config = dict(
    hidden_size=896,
    norm='rmsnorm',
    norm_eps=1e-05,
    init_std_qkv=0.0153,
    init_std_o=0.0,
    beta2=0.95,
    schedule='wsd',
    max_steps=5691,
)
MLP neurons of a small language model. Each row is named by its layer, matrix (up: input weights; down: output weights) and neuron, and shows model dimensions 368-495. Each number is 128 + 24 x the weight over its row's rms, rounded and kept within 0 to 255.
After each neuron's rows, "raises" lists the tokens whose logits its output raises most directly, leaving later layers aside.

L4.up2611 [127 127 125 136 117 112 154 119 136 134  94 127 103 122  90 125 156 168 173  78 130 126 141 137 133 122 158  75 131 121 124 196 105 131 119 134 150 140 103  96 151  92 117 166  85 122  97  89 110  98 117 108 107 120 156 154 152 139 107 129 149 127 108 112 134 122 113 101  98 121  90 173 111 132 105 113  99 165 162  81 122 166  86  89  95 132 113 122 106 130 129  92 123 160 120 131 113 130 117 159 166 133 173 135 185 129 126 139 104 128 118 126 130 154 153 144 165 109  88 101 139 144 111  98 123  97 119 142]
L4.down2611 [155 131 121 125 167  95  95  82 139 103 200 127 157 124 155 134  96 112 149 134  90 126  84 188 108 133  89 109 133 153  90 101  95 144  92 101 124 170 109 132  87 124 120 132 179  97 134 105 109 133 138 145 143 128 127 108 129 127 159 129 154 129 115 125 171 119 163 164 106 131 123 130 166 121 128 135 122 147 147 211 153 139 115 128 160 123 154 139  86 133  92 158 114 137 127 159 117 147 119 122 138 134  77 119 126 149 147 135 152 121 164 161 162 176 141 128 123  81 139 125 132 136 130 146 128 124 114 120]
raises: "hed", "ering", "ores", "oring", "|---|\n"

L4.up1445 [132 128 106 120 130 117 135 121 110 107 122 119 121 146  84 117 125 168 128 107 120 104 107 145 131 175 138 112 151  57 139 128 137 120 136 186 164 133 137 125 133  90 125 127 113  62  99 100 150  69 108  92 126 126 119 141  96  70 104 116  98 111  77 123  93 127 142 147 111 152 138 127 121 109 121 101 127 127 106 142 140  90 136 139 105 126 123 136 151 137 135 129 150 125 130 122 133  98  84  98 133 164  89 131 115 130  97 151 151 173 111 116 112 140 146 127 121 175 100 115 122 112 165 122 130 150 116  92]
L4.down1445 [ 73 164 148 113 107 188 124 147 105 147 130 113 146 153 108  98 131 128 117  85 133 126 130 122  94 128 166  94 160 148 118 136 133 138 110 112 161 129 158 103 142  60 153 137 132 145 152 136  73 116 138 177 144 102 125 121 139 118 136 115 112 149  97 152 146  94 125 112 131 146 139 119  99  98 131 138 157 113 126 169 124 133 156 128  96 133  99 127 142 113 138 154 139 104 147 143 104 106 111 136 109 131 126  88 111 120 149 139 133 100 126 132  60 107  93 147 124 195 142 125 120 125 154 147  97 163 130 155]
raises: "i", "o", "ically", "ol", "as"

L4.up1190 [ 87 141 118 156 143 141 159 141  95 116 145 127 126 142 129 108 153 105 106 134 100 150 122 110 153  89 122 111 135 115  92 122 150 117 108 115 138 132 127  78 126 137 142 130 117 112  97 144 150  94 137 139  98 107 157 134 140 123 142  79 139 157 145 104 158 126 116 142 130 148 160 179 163 125 142 124 130 134 150 176 124  88 136 114 110 106  99 126  86 147 112  97 113 149 138 157  66 120 148 138 115 169 152 130 166 155 142 135 154 147 112 122 121 153 160 118 108  92  93 124 138 110  90 188 147 167 156 129]
L4.down1190 [132 173  95 150 133 143  66 150 140  92 137 157 121 127  85  99  99 150 144 128  99 128 174 108 111 155 145 146 165 147  85 147 109 136 155 130  96 149 103 116 119 121 129 112 133 106 147 132 127 128 140 152 131 139 121 144 116 130  93 140 149 132 107 148 119 102 110 134 168 148 128 129 151 147 137 162 119  97 102 134  99  98 119 134 159 141 104 142 172  96 156 122 109 160 158 122 140  69 122 125 134 104 124 115  97 107 125 118 122  94 158 113 123  99 115 154 149 152 128 146 127 132  76  86 177 148 105  94]
raises: "y", "ir", "ie", "enburg", "ered"

L4.up2719 [138 137 114 138 146 168 120 106 121 103 140 105 146 116  82 101 107 136 155 126  87  82 104 120 118 107 154 141 181 132 136 144 143 138 117 128 147  90 108 117 128 117 108 133 159 147 124 139 119 109 159  99 105 137 184 170 137 134 139 131 117 101 144  83 144 178 126 114 152 118 119 119  89 115  63 144 156 140 192 161  69 160  70 136  57 104 112 131 175 143 136 113 114 145 132 143 137 103 141 155 131  99 161  72 155 122 117 108 133 146 127 126 105 118 128 129 116 154 157  86 120 162 141 115 129 168 165 127]
L4.down2719 [125 113 157 126 118 136 108 104 168 124 138 107  80 155 114 125 148 131  91 119 114 166 160 142 118 152 160 113 118 148 174 134 154 116 132 122 103 114 109 150 115 113 106 101 147 161 142 190 134  82 125 141 125 116 130 130 111 146 132  94 136 134 119 117 127 136 146 155 133 154 151 122 144 147 141 111  91 120 141 115 125 132 129 139 128 131  71 152 133 141 130 115 138 152 140 122  99 111 130 140 145 135 110 132 131 110 107  83 140 150 100 174 146 146 117 122 120 124 183 150 112 114 145 152  85 105 174 118]
raises: "ten", "ts", "t", "hn", "orth"

L4.up1492 [120 141  97  88  91 131 109 117 151 135 116 151 125 103 160 130 141 130 130 116 147 104  92 169 133 151 160 156  86  94 112 150 164  94 166 144 155 144 113 143 137 117 187 125  85 110 116 152 166 118 153 107 126 113 129 151 150  89 130 140 129 149 127 104 127  99 141 136  93 129 165 130 119 149 111 139 124 173 165 117  82 123  98 152  69 109 122 132 103  99 162  87  94 125 148 157 122 135 100 100 149  84 164 118 114 130 152  97  82 115 122  98 132 129  78 125 114 158 141 119 146 133 116 165 127 149 139  94]
L4.down1492 [136  96 119 105 113 150 105 142 110 135  75 152 123 122 150 138 131 145 110 108 104 122 157 123 120  92 134  97 152 107 125 118 131  93  91 131 110 103 171 100 132 165 138 129 139 115 158  99 147 175 126 140 117 146 123 152 111 129 105 114 124 142 113 137 147 119 134  97 119 100 144 109 130  87  99 144 144 169 114 128 127 118  87  93 103 120 121 137 100 100 154 189 172 135  92 117 120 176 100 156 100 123 109 110 108 111 110 124 121 106 118  98 160 184 142 139  92 132 150  94 136 105 130 122 130 152 131 127]
raises: "ado", "ium", "with", "ulate", "ify"

L4.up1919 [132  71 123 176 145 143 125 150 129 172 138  94 106 112 130 145 193  96 142 118 113 134 164 124 103 127 124 166 141 151 148 137 175  80 128 155 145 110 107 151 158 152 101 160 127 100 159 114 168 121 134 136 131 127 125 152 142 140 112 137  88 166 109 143 112 207  94 123 126 120 122 133 131 147 108 124 140  77 118 107  77 146  95 145 115 108 119  70 168 104 126 156 151 100 188 155 132 156  82 153 124 130  86 128 154 137 105 123 150 133 120 110 102 133 119 170  97 138 111  93 113 144 160 102  97 155 119 133]
L4.down1919 [110 142 118  96 126 130 115 117 135  77 112 157 149 121 141 130 122 131 121 138 150 159 106 101 152 107 149  95 120 128 110 134 105 176 119  95 116 126 125 126  98 118 151 112 128 144  95 123 113 121 123 130 147 109  77 118 126 105 138 123 155  89 145  92 148  68 137 175 141 136 133 107 103 113 143 117 129 150 122 129 179 100 155 104 115 112 132 183 101 133 104 129 106 146  97  92 127 129 177 110 148 128 189 154  76 103 149 144 117  89 122 134 131 120 120 121 127 134 133 158 151 120  99 144 160 122 122 148]
raises: " Kh", "ash", " Sri", "iy", " Raj"

L4.up1595 [129 129 132  76 158 146 132  80 131 149 112  83  96 112 108 137 124 159  97 110 149  88 116 157 138 115 118 125 130 126 179 140 120 149 139 138  98 128 168 146 123 147 135  82 126 123 129 102 112 123 121 102 126 104 174 136 143 137 146 154 113 105 101 111 120 105 152  97  78 126 118 129 156 109 121 131 111 136  63 126 131 106 151 121 114  86 154  93  82 116 152 133 111 113 141 144 103 130 130 138 138 150 142 110 115  98 101 116 105 105 130 161 132 117 115 116 107 110 109 108 168 168 118 126 147  93 160 135]
L4.down1595 [105 151 124 126 116  98 115 107 117 134 168 190 148 148  94 124 117 106 115 123 145 133 121 129 136 121 120 106 144 108 186 135 107 113 119 106 102 161  77  67 111 136 150 130  98 111 119 122 129 128 149 131 128 110  82 144 132 167 137 142 166 155  93 131  87  86 114 137  97 121 128 125 102 111 154 145 160 139 147 141 106  78 149 141 127 143 104 101 126 119  90 134  96 168 129 151  94 133 133 117 119 106 130 149 137 138 155 166 127 142  83 105 121 104 147 142 153 107  92 130 108 100 149  93 115 130 116  79]
raises: "a", "ild", "yn", "ust", "re"

L4.up3509 [133 157 114 105 156 129 126 134 123 142 108 127 102 126 144 120 117 117 117 129  85 154 133 132  94 134 158 101 124 162 145 126 127 124 129 142 108 108 102 138 163 125 162 140 139 127 130 104 138 148 111  90 117 101 120  78 131 119 154 157 137 158 125 108 164 150 122 119  98 162 150 123 176 176 124 155 127 113 113 125 149 135 111 118 134 149 119 158 132 136 126 117 147 161 149 148  89 163 152 133 146 142 147 145 121 124 114 103  68 123 141 131 103  97 127 130 138 116 128 110 130 122 110  99 137 156 120  93]
L4.down3509 [123  99 128 139 161 113 171 150 123 112  99 146 140 137 148 122 147 134 150 129 149 148 107 124 132 112 193 167 128 112 157  85 149 100 122 123 191 105 142 104 117 116 114 168 134 117 111 119 114 135 198 161 136 158 164 143 121  88 101 106 115 112 127 114 122 146 167 116 165  59 114 108 119 144 131 142 115  94 124 128 133 138 129 144 140 121 138 152 104 124  96 146 148 111  95 155 161 122 154 125 110 103  80 138 140 121 117 151 103 158  80 157 149 148 141 113 145 117 159 101 142 170 147 135 118 149 142  90]
raises: " wins", " runner", " relegation", " win", " winning"

L4.up2512 [124 144  95 133 122 132 119 124 115 149 146 112 108 145  97 160 124 148  93 166  90 128  90 136 183 132 112 111 113 114 105 104 100 116 116 137 131 107 135 102 136 159 137 151 149  98 119 137 145  82 144 110  68  97 151 141 143  92 142 109 181 101 104 134 126 163 151 130 138 104 127 134 140 151 141 148 107 156 122 133 146 141 105 118 171 122 141 126 130 145 157  86 122 183 145 145 136 123 173 186 151 134 141 131  87 117  90 162 132 129 174 149 105 104 133 140 136 139 114 127 157 152 121 107 119 135 144 154]
L4.down2512 [145 132 130  76 126 129 132 130 121 118 159 102 122 102 115 118 200 112  97  85 126 150 136 109 128 130 107 107 118 118 111 122 133  88 123 128 110 177  90 126 174 156 127 125 136 158 103 146 117 140 110 101 116 156 147 131 165 102 156 157 140 125 151 143 128 148 132 121 193 135 127 144 138 197 174 145  92 155 113  82 129 120 136 186  87 118 130 150 102 108 138  63 137 133 127  97 123 138 147 125 123 102 124 141 160 134 130 105 142 141 129 130 123 100 148 118 121 128 135 143 119 165 153 126  86  90 100 125]
raises: "ward", "wards", " times", "-l", "wood"